Part of a small language model's weights: 13 heads of 64 (1 for keys and values), 109M parameters.
MLP neurons of a small language model. Each row is named by its layer, matrix (gate and up: input weights) and neuron, and shows model dimensions 666-793. Each number is 500 + 40 x the weight over its row's rms, rounded and kept within 0 to 999. Numbers have three digits each. A neuron's up and down rows have the sign that makes its largest values positive.
A block is one neuron, or neurons of one layer that tend to fire together. After each block is what it responds to, as a language model described it from the Wikipedia text at the highest values.

L2.gate1820:511529472449478445531487470513483579481497489516514424517494562523534501460547477517512507486580460444517511505490464518505469485501483500461487532520541510556504483575524487582474501497491504517440481476476530455499483452502555528453430528529537586488484504524487541503526526528466520460613525550495524466459456440510522492505538552482518531556533493482476548465502521443540507532444
L2.up1820:505454516479457438525535482497460525519511480556442504481476495515504505454602479509476416557455468458485549504507497459485514538499469460490479447528522476532538492488494509541520424504543488454434471488530552534529520484527529517442539507587550484489511493492480502487456509519529540481576498534483558501516489483489522510498559511471565550549519443569419473544456473495554470469532
Responds to: Before an example list

L5.gate168:578539487508482450523535497525469568494547523510456489524506477528512476477499474507495507452518576453485483438486493482516479442524513519467483482459497559592533520520484448507498503587492543464466495489507462527488526478471537488409512485535560510437519539538421519527580519504499544590518501473484498476505540447448584567530547458481518540521526529501421513428490521473484534473477
L5.up168:481463443452517435544511458501567514487473479508464481506513480589522530409487520483526524564443491521517533495515485506477507457451440547493521523546444490534488507502491497553512471527510560500483465497496508507562490527496570540512506494535577549454513448520553518432453488531500547498497494470424502554544507468483552541497512473510557494538523506439407524437478453519437496492560
L5.gate278:524479458587475521457519512484480510559517461512411552577536424513445529560464469502481463498424474452530464457521523553486504491446507487528508529562472508520476533481528532459459507540486537444534524531484475497406458529545483460511517450518500512525505458476486459509501485541456473545450577454514471543468500437515517570493464527530485515552526467438503446525552526535450487540502
L5.up278:568549457562517516491491464528491498525487508429411562538515463442473491543462488558562520577438525505521486552479563502465609462512542488560435514495538513441477501559562476491496565527507530478555443512508512556503475522461420475495504435539446444494500542515471489508508452459503540523494493444553498458435451483580533493493512538559478510522510421532478525495527570536430453528554
L5.gate330:491510556542449494568501483496503535554476482526501495459526469530536450533466452463525483516564485489491530460505517513538380516471461524518466552418488542544501479477529491457526474511586510535400461448501490556508507594472465502559492480482550498460375555563471535495505490584468478551567555419478528437445458494516468450445482544495486518567511493447433503527580481449502533525470
L5.up330:466573479459484486507534542415512511531465523519490528522456511559536542455450422560489516458470533493523551485505516561478509504520445507484581472422546544421449498515524492494539551587529508473531475485550448451501473503505511469461508511483451568538504520538431516544483434531523491537459551534472510505459450518517526479494444444474458544488542422486476524556522508554514531466449
L5.gate398:491517510514442504540449484484490520512536462409485580533592477524483486438593490470505521500460464419482501511575480444440497504514487500595484458519542504484488479520519505512572474525492566478509530453387517483511463560463567482513482516545515491472501508545514569467471495556430454462470520541467498408517493527479571475505470567489555486450516481535446507401511544462493436581484
L5.up398:481503493524456515543483464606410484533591447479478570466556535457547491478543507513576528510537544547455513570541498552497473445418508522547497548517505448516497443488454527483458491544512552439460582506593574473521448540545513528547445531487563545486496533488562486445515535505476479566496510471563519492449428582479463531492515537503488471462528516475447529413510567536499519496467
L5.gate481:553458451480506507529545471473478577542462463466499484567503492498484528446477498510469532586428471537485515497554520594490500494454451486526574563495545524480450515547470508526493550529501561502532500487521515620529448548495419473478525522502485497495539554527481501479563561479516500504467504565542534501543409523468523422459499458477513513488484479588491476494594474525545509460505
L5.up481:575438541515557369542548546453540555533429427455406506549527450491510571511507490566534439482446537499496441464527555544496452518443442467500542474432509528537554538508501550496445479445523488487511542524484430459491479544528506490470453503466411459581515496550431507544503506551549473461578485504530512481522528528506488454506499527476619431515547541530472489448519505482488489573526
L5.gate924:508564465394436491466533474518527506501504545552505480499493443511469460564532462462486517492542456463471565488482492442523524433495525541478519514475540546558543551490533540469531502554521530468511488483470519503525476513479499417464533468423561442506460429466520521447526504459477519544506527510498563439518447537449505507528591435516501517522462537533537484497498553546528539411401
L5.up924:500565508462474417536567462480426474496499503453502486471458382461467498524512454494515431444519512516509497496453500457511466465470489555536534532501502545527442523453477545496483391605511489471506401506507528546528474516479464476463526474542525502505519481542544510498525572438507474526509528558519591458470467553496515443502510447519499528519440523404488497436457472537502543478479
L5.gate1024:547504531521539532570518497497508556426471508494506482508479492418491561369564521551462425478465582491539563513535541548526474498524426519552463441443476564510483517500492497575569554479502500436456530451486536500463497484550456516502471531465494523527469509503518466451532478499485579432527556451463446513473449402522511540539559475514497434418481501435510511461519538458453584498497
L5.up1024:419538510539479545456547483518410538586463506537523460515486500556501449496523467492484525489497525506499531489486395490526513507571568465473468480538546496546473431488486546483555464558511471582465577484401545486529442495480535563465471468510547571568525499530477476489566469547510466481477522439522492513528472512468515540507525547554498495409522411522655473474455512459530527550466
L5.gate1053:523524537497455449479486460437513473516500448491554562583534509552522489439510520539520544479506502438423505433482541495442506462474477458497471514529465486513529553496539543511521532467481576484478494475477452510507505500484516468462508449541497585444475506519511434466410523511449476523479530527504522480467467490506470508527570573475563489538552508515431489499504528473500477523429
L5.up1053:457503473558456553390481456486504498506456472437452482498493583443411347439519534555553567524435502530481431482493464497531533588544465550482538467569571517560505437609467386505407496599510545530458486419516541490574490486503471557456515493452453503499470453477553519492499539517489491474514501506474498453495575510483546483453504539515502542413504484495519485572474461447486427578467
L5.gate1540:475472480489548502518532495553468574498569533558535559527505489469584512415492476515554497479494473438567458538484510494526535560552411549534482535514510588554503502519504469439499454573517484537448524472474555504512504579530482488513529499470499611528498407488485555508516554500487504497548482452463517506429525392412547516456566536541492556494498546503480531452414495480446437556453
L5.up1540:546454520542441496596483350556479544553451506510521536478576464531560456469452518520498539482536496571570446517512524550481518533544537477481456553464460516504527555522548569448526510521463514466444483459514484456580460529483574498469513501507496527468417504477445565485420567515478504559549477484501490540420413483503510513493482543478491461476585463402483494475521557486610534510544
L5.gate1566:512543451505435552523541468463503543526440457427508537620515511496535570472484509539529509491507480554476545557494479468482512473546532481450509466490490506482535542466568552504470594502559530498554478513506494467491514542439559411567514456597473495529530479512522489452484488477499482508461465530582502492461583539475584515442519506479489561623505470551470489499530499471498469485510
L5.up1566:488540491515512528512457465457556516515591443453517621533542536408498496541503492534512491494439546485497498547588527472467542458528508491558517512477483617482528479526512524539462482486512522505499510486493441445472428556486518419469493519571536495569460465486508512499488545493518413446514488489535556474516503569460503491447478442537426509532555551478503464531457484513562515466463
L5.gate1868:475497473534453470534518500475506601481569521503499508485502532501499504490483487556476478425400511447488460500439490462466498510488486572520525518548459544536504468564495520521488550584466431519448541532496557459523486487490623518563524490453557596428496486463485542461525520489463481531500492507502506444452543487491493456465546529563484418543479475457451525492526493478475513547494
L5.up1868:496567447495486595513504559478480507488482516409383502527509546507510513530467410489510508545456520459495461485492480529456511528514495539471519569547570487488477498545491510485439424453523511527455478456538515577534509475501462516555533488434547546522480497503462530497463495509521524456533535473492502444530504551434475500478591534372465401481476515508449507497523433484478513460476
L5.gate2001:473508505470508548503467559500481547482599439529553523512480588522525474485519505470462602446454482467496533462538525520514543535542520488517546504448491540490468471457504464517438508523570449575498499557472509449500434542492466516494549452576544499463459421516467509539534471546483442528521482494466459389485477479439493528532492463525479510455531530477444464500506454569506413474436
L5.up2001:445520439378491513452488470543487488581460453523533495521537498424511441495496490494489515581493476484592509519449490517502476507509510514450474570494515519546493528548477475581453428514450506458507526496520503517507429512444486442383486490575542542526510466543540439485541479413445530487544576541457510490447528534536542543471420455543540482512608520491527519454601521457516529514467
L5.gate2012:480514493526497468472481436422474564451464421500561537547489570477479446508521474495519459469487447506527553475510564547472524419497567459525500528499595542507442549536549486482543531485564529513527469486454512467464428501516490468519428509512466490507496505552433536524486479515494510530539457500498516497490510514512442537589512554503498597484418464450462499475592487449515523427582
L5.up2012:464494518502472489464480492463453472529449494461424555508495508505463501456511508573491485490565536524543519482461504505472465479517545487545515546502488478450461569526526488462502504474570542533537440560503522578432494467523547498518517458538476561483488542487512528570502457518482500593465556512511532553501578452468511566513560634542482500458452477503444554529528526496504483482460
L5.gate2333:561513500483539494516519493522497565536531506494472578569548486508477551465550395468452496536483544466517568434520453502501503524490470513452481487497531514505481378519538488514499550550424500492498509592582420496492538521488495422457435490472479538467579432478465541437540490499533496456448521513527546551466461442449505522577526461471524481462582497463437482460535510475514526524543
L5.up2333:496536501501441512532539514472530541492450478484509520490481510487416533504527504525454526521490455511468577512481499535479429548510441449499558491467434540499461535515575499503562495532453502524505449471506516538465526520507509505474508458552556440502444510503506503493506471426474475531520562477558471510435466516491557550436461477530485529589477489462485537425448504458535534498468
L5.gate2375:559574529554523531519498511496555520533553506388539467505490526517489549558452509517490474503478463509489477540495480464515508493515537528511432573533518480558507430544464526502417538487501515537543439556549599522524510538476550452503581447575507527492551535481544480434500482496578543521464478511527499507564512503487443427525453547458458493475481494494444525470539470510540500452581
L5.up2375:549515522636470550538580463531477494505502450479441486478545514515540536513477474488524507521523451433529497492513467497480473518557437505459553443508555529447480525556526488454546464543440507504442454535512463484405525522495487528498486497513518564471516490513472500501550526442565451513577458503506448529525480461514457532474526502489474460480514533459486584523445500543539449470532
L5.gate2491:484529509520463448458517487456511468481524514504470468549492540534545466508528531489582513541512494490559441486514483544485486498551518577521526466527427517518524533484485472449449515497564477556514600452428478428491541549547497463432559476608603525502430520469549458431527506462497513471481583443491556480553424461512534558455508626518492496548456502517512521436469499544441484557473
L5.up2491:531470528504487521508526503507424512459497588463420512459480542454515555422547524509455498484473562500526537536469497506487580486444519534459439524480545521463530457483451470504518491471427513460481440517513495494435530482524456461544434490554507492480600496425459593424506535493479595506566447475426452545487486444468545510505546477500499502518611520480436505560500625421479417553560
Responds to: Pivot before stated value

L5.gate264:488518500474528499468444504437549582479545521500560468526566456489466522416464505512492471458506442497504502504577511533562542488465484518458448466505504528582495453535482445467423463449515440490505524414505507567534471514525449466493436501474492515514527453572566528545556494421499461601484545521461524532484490552422526504443541425490590469445566517509523536520488409513490444548511
L5.up264:507528517407473491513506481443529456509505521538533494456486581569520508440502507465489567438432457558444503514567465507551427561473507579515544414538490446495471459466459509493456511468535578527411517528475550536464518443586522484490483466457495502501586509564558495534496423423448485509472520574475468547442511399476408475502415503488553519460579570482544569484441544530468462373473
L5.gate411:459496534488529458489479532477555437426460457462491468511556526565519429484519457516491471455550463518431490484523551519523475457495496516467506520462532517528484510448544462551528489545480520486446492527446513518568515538508508445587531489485479579458499533517489464449431495489510422516555545508458498461486531472474544490538528541517534501495560425555481464546591453537457471516470
L5.up411:492544425446469485456472462501430535486463521506459457459508511497566550520493541515550539464447479526509447514516537476487573466525484471522549544505495554490563500458482528457528548487552579518495507433508537543480508496542578462589475482573482530489547554518521518534453385482509499468485483512486506500523481545503485496453538495487450523555477532500484479479557529582574409540502
L5.gate467:473460444464457463525516499496490567535423486481435377500432557484554518518542443557413464545444466474508529433533530515443515519537504483452502477484513490541580515465485526438479477538427522519494486537482504539544473477524446528582553523500525523455482518517495492486484471529539517487524508575497513510503536553515484472535501504508505528452541529463479490397526569545448478560464
L5.up467:451513493466508519462548446530538502493479475429504481542569485487486470505494465574505514476458485557475513478466496483466500542456514508522459439485485512583579474482476525431432504447474530478503520466503486474469481452493545451551449497486531557481515514524517428493455453492558524555526491491543496603480503505484517499499457434480517548500511543454540463500505445499581481531471
L5.gate649:467546514524492496477526502469512567534469416491466464489499521460488439452453553488475473465499463525450536467532536512482459560516483411487511493462548528581585505435491490484503499496490484427515459415541559508537534526495525484497566477458428561478489553544565508577490472542513523424482542499494507478528467466429431526465498487417511530536447442427503430498540466503500437521522
L5.up649:489435493469481497554481471552523516467521470494532501514582581536475534524460573461528479524511514569503595559546500512500546570519499463497494469499565496576522530455543459542533401509488519458509487435570567424468455483475444466537534509455526471503437518532507510517456444520498521439471526566487579517524461530503512513529549510494429510470372488499499501497465516544509473476492
L5.gate852:465532426488495510477521500517450516488471509504522444493559524501477491553427512499477518477458458532513559531469491477440573533486541535443505469548514481492490516535425583467470566477511476470504551528530478474476449456542482489525528487444470518578489496500418476436514513473487549505514480496512442524539451519468493475469556541418540481492472496492462450472485528439491543458483
L5.up852:480495510462437479490507523464489569479467433494483475420378511563557526542527492570481476441491409517446503456550528438543533467509537556575504481476505520460586522471573553539532522481416469535472498494519505520519473526519445515510496524462544542536409503488485502470445491445503519488513471516496549420473491517506500469449514528391533525492569471524458462538475477488506444512507
L5.gate949:458477519417487536510485446547537511504503473536522457510511474478589535519474575481504473398456517493419549396520500430582472544485488551609503490509481542485495471474518480386445513497535428439557482404508529495470486519481440502503506489543444461505480550517468451493513521527452522557489517512482574543520497429501539512539517471455512492401540500510481510498541567513533500496503
L5.up949:521441482512495542601513477441522533509495444528486510524502485528566519464499589505445475526483400550501481575392507506540487490496492492486521506495576524466408477468463509436540544514457484559485538447555563543436470480468472439568535472463473461627499554519489525447524430520523466506500527491518452477458561465515575573515482544479483508484524544505444513511461491547502544452470
L5.gate1502:437547550491462453536466515393470534466536512518520529532469528523525524462479574558490476435474435519485512457511542583527517491512582511507526460530439509490531573423514526444535540432550414513580514449508507500499509469562484512527514479486470499524476458488485496503522468460530459442440527478517526543574494520485431493433562571479485494550493571510465487515494512488505466506483
L5.up1502:499551483459550538535535463468562506565409541532520439564519507536502590516504477481407521557395524455517514475494463492452454513501473458501459476475477532498550493504496475414385458513519515436517495470530513549436507438549522412435508472469575464517498479480535508548459493567474534528497519524483473548433495490431505538503472417436497518576456492529514449489475489438621467507521
L5.gate1560:557543559494510493523459491475478502400491458523534485538606492472439614479514507511541427507510487537513516516502537450514516512497588550458510520480458533582433513472537551502502500484468504489523464452489484522548484508513490475536402465487425505499479538482475466444431520500517508510456487458471462498495529526498377467530554413474511435545547514475453528517573464482429442452518
L5.up1560:500437429532500501515519586423539565507452434480468434474516519530524461571506485519485426570505495520461530507438466540493483463501510483452447528509435552444457451533469472472508517478528540492479487523534503452434522527492488473506504482486518432539407530532458547512545472414482520504452503513521471502503509522423546467490549528482427534498592497459569482484524470501515456480512
L5.gate1602:462576485522438425515452511408530513496424540393494418521526509415451511560478544512537478477475470520566456426499525456582497495473505386519514443509500532482535470461527573505533542500542529473508577506497507513498482488503475527484479492483520518483525480533483493548502520494465503511482480488540415585513461540437487486574511418452549476502486394455495533442504478527505503539510
L5.up1602:499502537470555467362505494527511532476498489469516491510578528527489529536492489547502537450570484592424548414495430450471570574494506530455466504541532503498459453524519518476512513425556472412534556388514484501455444456514499470462506506512570503478563512527464585464521596529596552507486459427501467564479504524482507516533492457472466555535472483514561471530391470458541507492555
L5.gate1620:546450475457437576542493510544427549505502465466449481572490503500486495435523439539449553556511488472482548525540531513437480567525477413572589529418453581544587556503464558526520451521464446480550503528439447551505556505472504443501483483440485501524422482542523431478418470528504510482525534477490443459554519487412470478477499534529487527476471482508471517517589484562530445523479
L5.up1620:485500508503390468549515427496561544535473523549468517549461492464519524510480472516495512599549442478537477472437515549520502479477497504484528455416544555443496595469440503463522482509504516471471533570456504489533468515461440446478479487489442511539435539511502441457480508542544484471519557571566482498502521482474457531471490497470507431453529517493506541581542442514561448524467
L5.gate1643:434563488481510564531540410490448476518501560508568538519463516453523513546482484435542456469523512425456445448569496456550499477507523533475502505474497487521513470498513525482489452565511505477492469495500484539444497522475499474540527511498520462535446541596525556479500571507469460427464502516540547469479512509479516532517476518514494499545495469497491512484516523506473536549428
L5.up1643:477531480620467463443524454499496454416524472436434528459462489483516464493498541454417508496478443510538484515466503546476457518511511557464498530503449473517556511461497474471422492529471483571505397535476463480504524561568489474531524490451469551503444452492498466438484512458494489528542516576494538541561502533481448488562432474482424409526546557463373462409478539519500515453540
L5.gate1795:521521494509433533519497497506499577539407482453527463517498446494473572475450481492508473467536441498475511478448555398443609489513562533526486499480473505585538557441499534462477460488527473466545483505467580496455436540501459479579482457494520516539457450522479520475448501561499550408501532519461484534580467464593457490489485486495468481510475487500478489478477502512454496493483
L5.up1795:484446497442418564497494502384509468477450504487540532476544477482542503518487498527535455464450417475407445494482445497513522481490479511502535553505529486527489471491501522452444556423466522451490524430490601545468403509488454429527504483483494507503548465516467519531507527479556614455491592556429434517554432526459507471542460469465545553541516505492565511483526523505511468562565
L5.gate2038:439534541554416474580480479482481533545517507434541443520466494472507488540446472549441522525448446543512503517479497484505489517557568471517523465431491574516476511474452534441487531463521447483487585525553589494569509473482416482466539467460571544557433465496525507490535475552473536440505483635499441560503424482512458509419544490501473527536460418437501429509478457531427505470516
L5.up2038:492551451561420511561467532517566520560500406398531497540537458540549495545374520483435504459451487493559481496511452530518517534509500484477459489473505488567471503505552497495512533484532489501495470523588492444490494509453520482427562557459547488428425514485448446568468574552570545467509553481509499484484493534530464552479520478526512500520535487477483575537540477493563461550407
L5.gate2146:466562482513508480498445555468490501449427488481482507550472500503490570465493461540531483516545477464523589479488473593550475534451566506492503562480499424509481518581545479538470445522504525480543540455532542538468481511442512504459541490500506522483489420509532516542506449525508515549591484481453447597450519493472432496525524488496517518486472476499530528498551434508566506495514
L5.up2146:484564481487488447537520482531458538499465492530531457435542569539525547480502554475491449442516491451516454359554468545502527504523541500488529494500555590509519469492533531487516455504439434532420535493490502531417482441532467505468502505514535565454454472568586401485485465477430546606538513531443486487495516581505514486503496485547509440417533483433448448528462482502473556603538
L5.gate2275:469498517447516438564476572383506494485466517549433484492533537538516513489501502460488506490465493527474495464521512536511479556521448504531439491465481587554558474420547473458515480556506495510488501477466572482515528480481494455515508550548450518516488494446431491489420473477461518534495524582461477472540527464523440523485527463449463504492456460577513429513437478519461490422465
L5.up2275:505543527466427532510456584477418468511495444498537472418531569467503496511436471539475543433452464505524433501528538452566496507526539440528515559494508542507536499565515531478520538578479466522471564467529476521466481511508537497538511506510517536544524469458530471523476541445437526524477469489482524504465513408463442506522440545505460491402588517504481477472459496472542534506500
L5.gate2371:451456523495476507528541442489437550443479559497513470506521501552500501495497506548510477449530559488492503538461528497501573525481497495484515494538558491538529514412475508513517484546453582440461551509516538499449505489524410533500557484493526538533521493585501456495517520562503461485526555488449485529487491456481539488551508469474509525504405418520546434491408535536473544545459
L5.up2371:523505385491505493517501543460613526510476488509498446490509499511537488505512611527446510499473523511482486537490478479513484541494472495528547545456447527504545476517497462479484468585487489470529413470562546501468477464439472494516473490533504506573513498587479404539527532512515541502538533482603492557555507531606499561486506458487435458480446482486487483603492539477483483457418
Responds to: Table cell delimiters

L2.gate218:522486437504496533542484425484529509520449506452547418490541571498509506497490563468518561489480505531445548474513387470520480533525456450482551483549501480448485441540484546520481500475493534510515479474483465506491441484461490480472484510488516492541476494522537545505578542494602521514530566472499491480540569480497580503497524494545402483492519497546532472514525468516501553550535
L2.up218:509497516466472573433451473458537568452481428445499489512514521495490532489511594511471549413461531519572424486456520522558491599463576553527493525479524636516491517457474499498482533447505496493473531524523478525557484436522397421532482522497520487501536478530535542485551512544523521517520563576480499580519525517491476485495483451453521443473515536440506502487548470525528465491503
Responds to: Table row-ending pipe

L3.gate35:468446412450499528495498512489530483522507449430511537410561455557514480477537467425502474551558545442495526500472394538497537557450533547510510515436464475473485480518482563505466512545500480512473437538401512494528543496467528560514502484554467455505571503580421544452501498546472515514485582516475535448536507509450567509520494508459507469493494437520469493534525491484564549553507
L3.up35:507447471504503452487492536485518549446546458480465580411598457507479492453457488534483528468453517461493453483471420524539512466496493592492474538508530481549455511475536574504527475548470492548524472551493445476560431497484468532479493499512502458455468478502523464539495530452482574542470447447542537486498532550455471507476571528501529508544550455481564499479460459574500551424540
L3.gate41:538453470510417535548533508517439496492561451543516499455496482517484440429532471553486449419485526479581480527556473482530450488446461492478481508455533508465575549468512453582559430549560487516488538492492448457495478518476527511517427472398518500551481508453523539458463543530535472438573523494490526397473485557519468432441531499564525534479494519484460487483486512553470499480430
L3.up41:548473485581453594547514510473493480479551433442547516461510543530471513523457446534471503468483510491481477500515527491464447532486487537484414434524550480538485520493510532485481556497465517552440499590481567464434600574522546523554453487452440496463529471551494504448507531513460535538552451462509523505507476511401504585510475436390547445498497467497455501454488581464498513419428
L3.gate1868:539512475438397529544516522495428526569604445428485524462444486408524485402537537451580487473552517445565469564525447480472540485493566509475463500531515491531504542528472497592492490519480563538539461460498464488542494505494491508379487520538550548495553462503538539545534531475515496602497476601453541460464459401512541549487513447553547530513614483475424471475488549566573529504468
L3.up1868:530516425489452480516496508472436538536533459496473451458468484507474431461496441485496462473484451600520495509524487562500510457496476508482477515486587508469444524477550429556537528486497548572431471558574452378445537533509495549476527480499568524464504472470502459523454424557541518487440509441481525534524486512475515531535485535447495574537505488497465445482528542539564535532477
L3.gate2557:432565425444456452493510483507526418496542558391453550515568491507521528531529545499513457450472472562464505527481446527592497529435504439553463575503548519454514482493497509550498533471553505472493561482521474556511495462561508511477503528482526503465448483536522490464513538481529602526477523606482515483510491482475495554489556501514489553504458499431484514464432504523452516542453
L3.up2557:559555482422472470508492554525440508443487375464509455469489555489511566469485495521581403505545502547475551496508450497506463542504496529536516553431492541486479490491558516465521497473575477535481547528558500549457451482485470452474508531488505572530476485477515521498518545533589506431448501479466576490492504406486488531515463498478519481488491489526432526454520505561542486433533
Responds to: Clause-ending punctuation before elaboration

L3.gate59:501496518550511450527535473427477544556492535484476525456485525508507524497507530500476481498520510470551467476504454484554477472455609432477591457460432518466510514505461525580560457517491476526492542428464536446496597545515507509535489514496494489515485572467557490520506543526487444477467518543511539469377560496456546430541527506541429460467501509556537533484469551497444499523535
L3.up59:523513449553366558509472470492496535465577517487473486487462526511508477518525557638468533404447532511505499481496526527445516435520499467506501479402463468583507534491488558517523530526508549464521562543490507578467445522515462475447490548362515510492469467508524510498487608500406474518513487526500508448531449547507564516494473496494469523419499551415474436539468533481411448502530
L3.gate268:494453456491402484479540478436487518472489524444409456460469425486498522490483507416549484452476483530494519544533550467482511522477530544551474536453468491485473526503490607520491563510484540561513548454478517549435572497432552498551523508489489467474558542557532478519479556544490550480489551481464500527490427526466528533578473514508454471534482476519477494491473530470389548494510
L3.up268:374550526487566506552531412529548499506493514473503632478499456501531441485484485518552502528517588468437461501556461441405451479517446540471440490504494573449475520464487538526400516500463478492579546590435427501505466455571455442499497489531484555547530487591545495531539521471523472559513485474464505497455510497357531484548473444463479481473578497529410457496458468456532515513563
L3.gate485:490460448501535476523436543480532607523514507521498477489545483561450496486477542466449442541400462492483522458477491564488548464512434498446405523595488566474534418467450552547496430489546518558501516458491436525508476469551547490516602531489459464507489474527512451514523502510536488487539527566494472430520410480433443503504537486512499520491458495479483371505529494496553555530454
L3.up485:479501545555535558591474502509509518530551506490544518504538469524468549441490523443509542560471475575568418497478470499581497493499528472432526490500493466438483474515545549436536534447555491505527522562463486512499472511507626493464487500502574569447551482501554486462529538458463481458425531483452529519490508453514455506536460518484568513548440455439518449523481467471562480428518
L3.gate663:454483482476508576494517493468466490511512428544454398503527539448551506515527556480408476427462433504449515479466531502426483493516533509577516481514494579487517523560396513529550569504507460459485486411522504537519488471547526538514473497553477481523486478502469540513504515518445554480497453474500514523502492494528477457504558481454570548459539444537482446479517531407477531538523
L3.up663:481471549520508543499484569512456505522448477476557488532545503497490550433451550539515520548509525507527488519483493504484508514428549485474465442470499539518538534532600479484476429502470538501451428458442520547587452469507585515454540527486537525467490517417463494416559491588491523483478485507498572489529468475556468411567507431469485513505515504564574484504494537410463580509494
Responds to: Table and score separators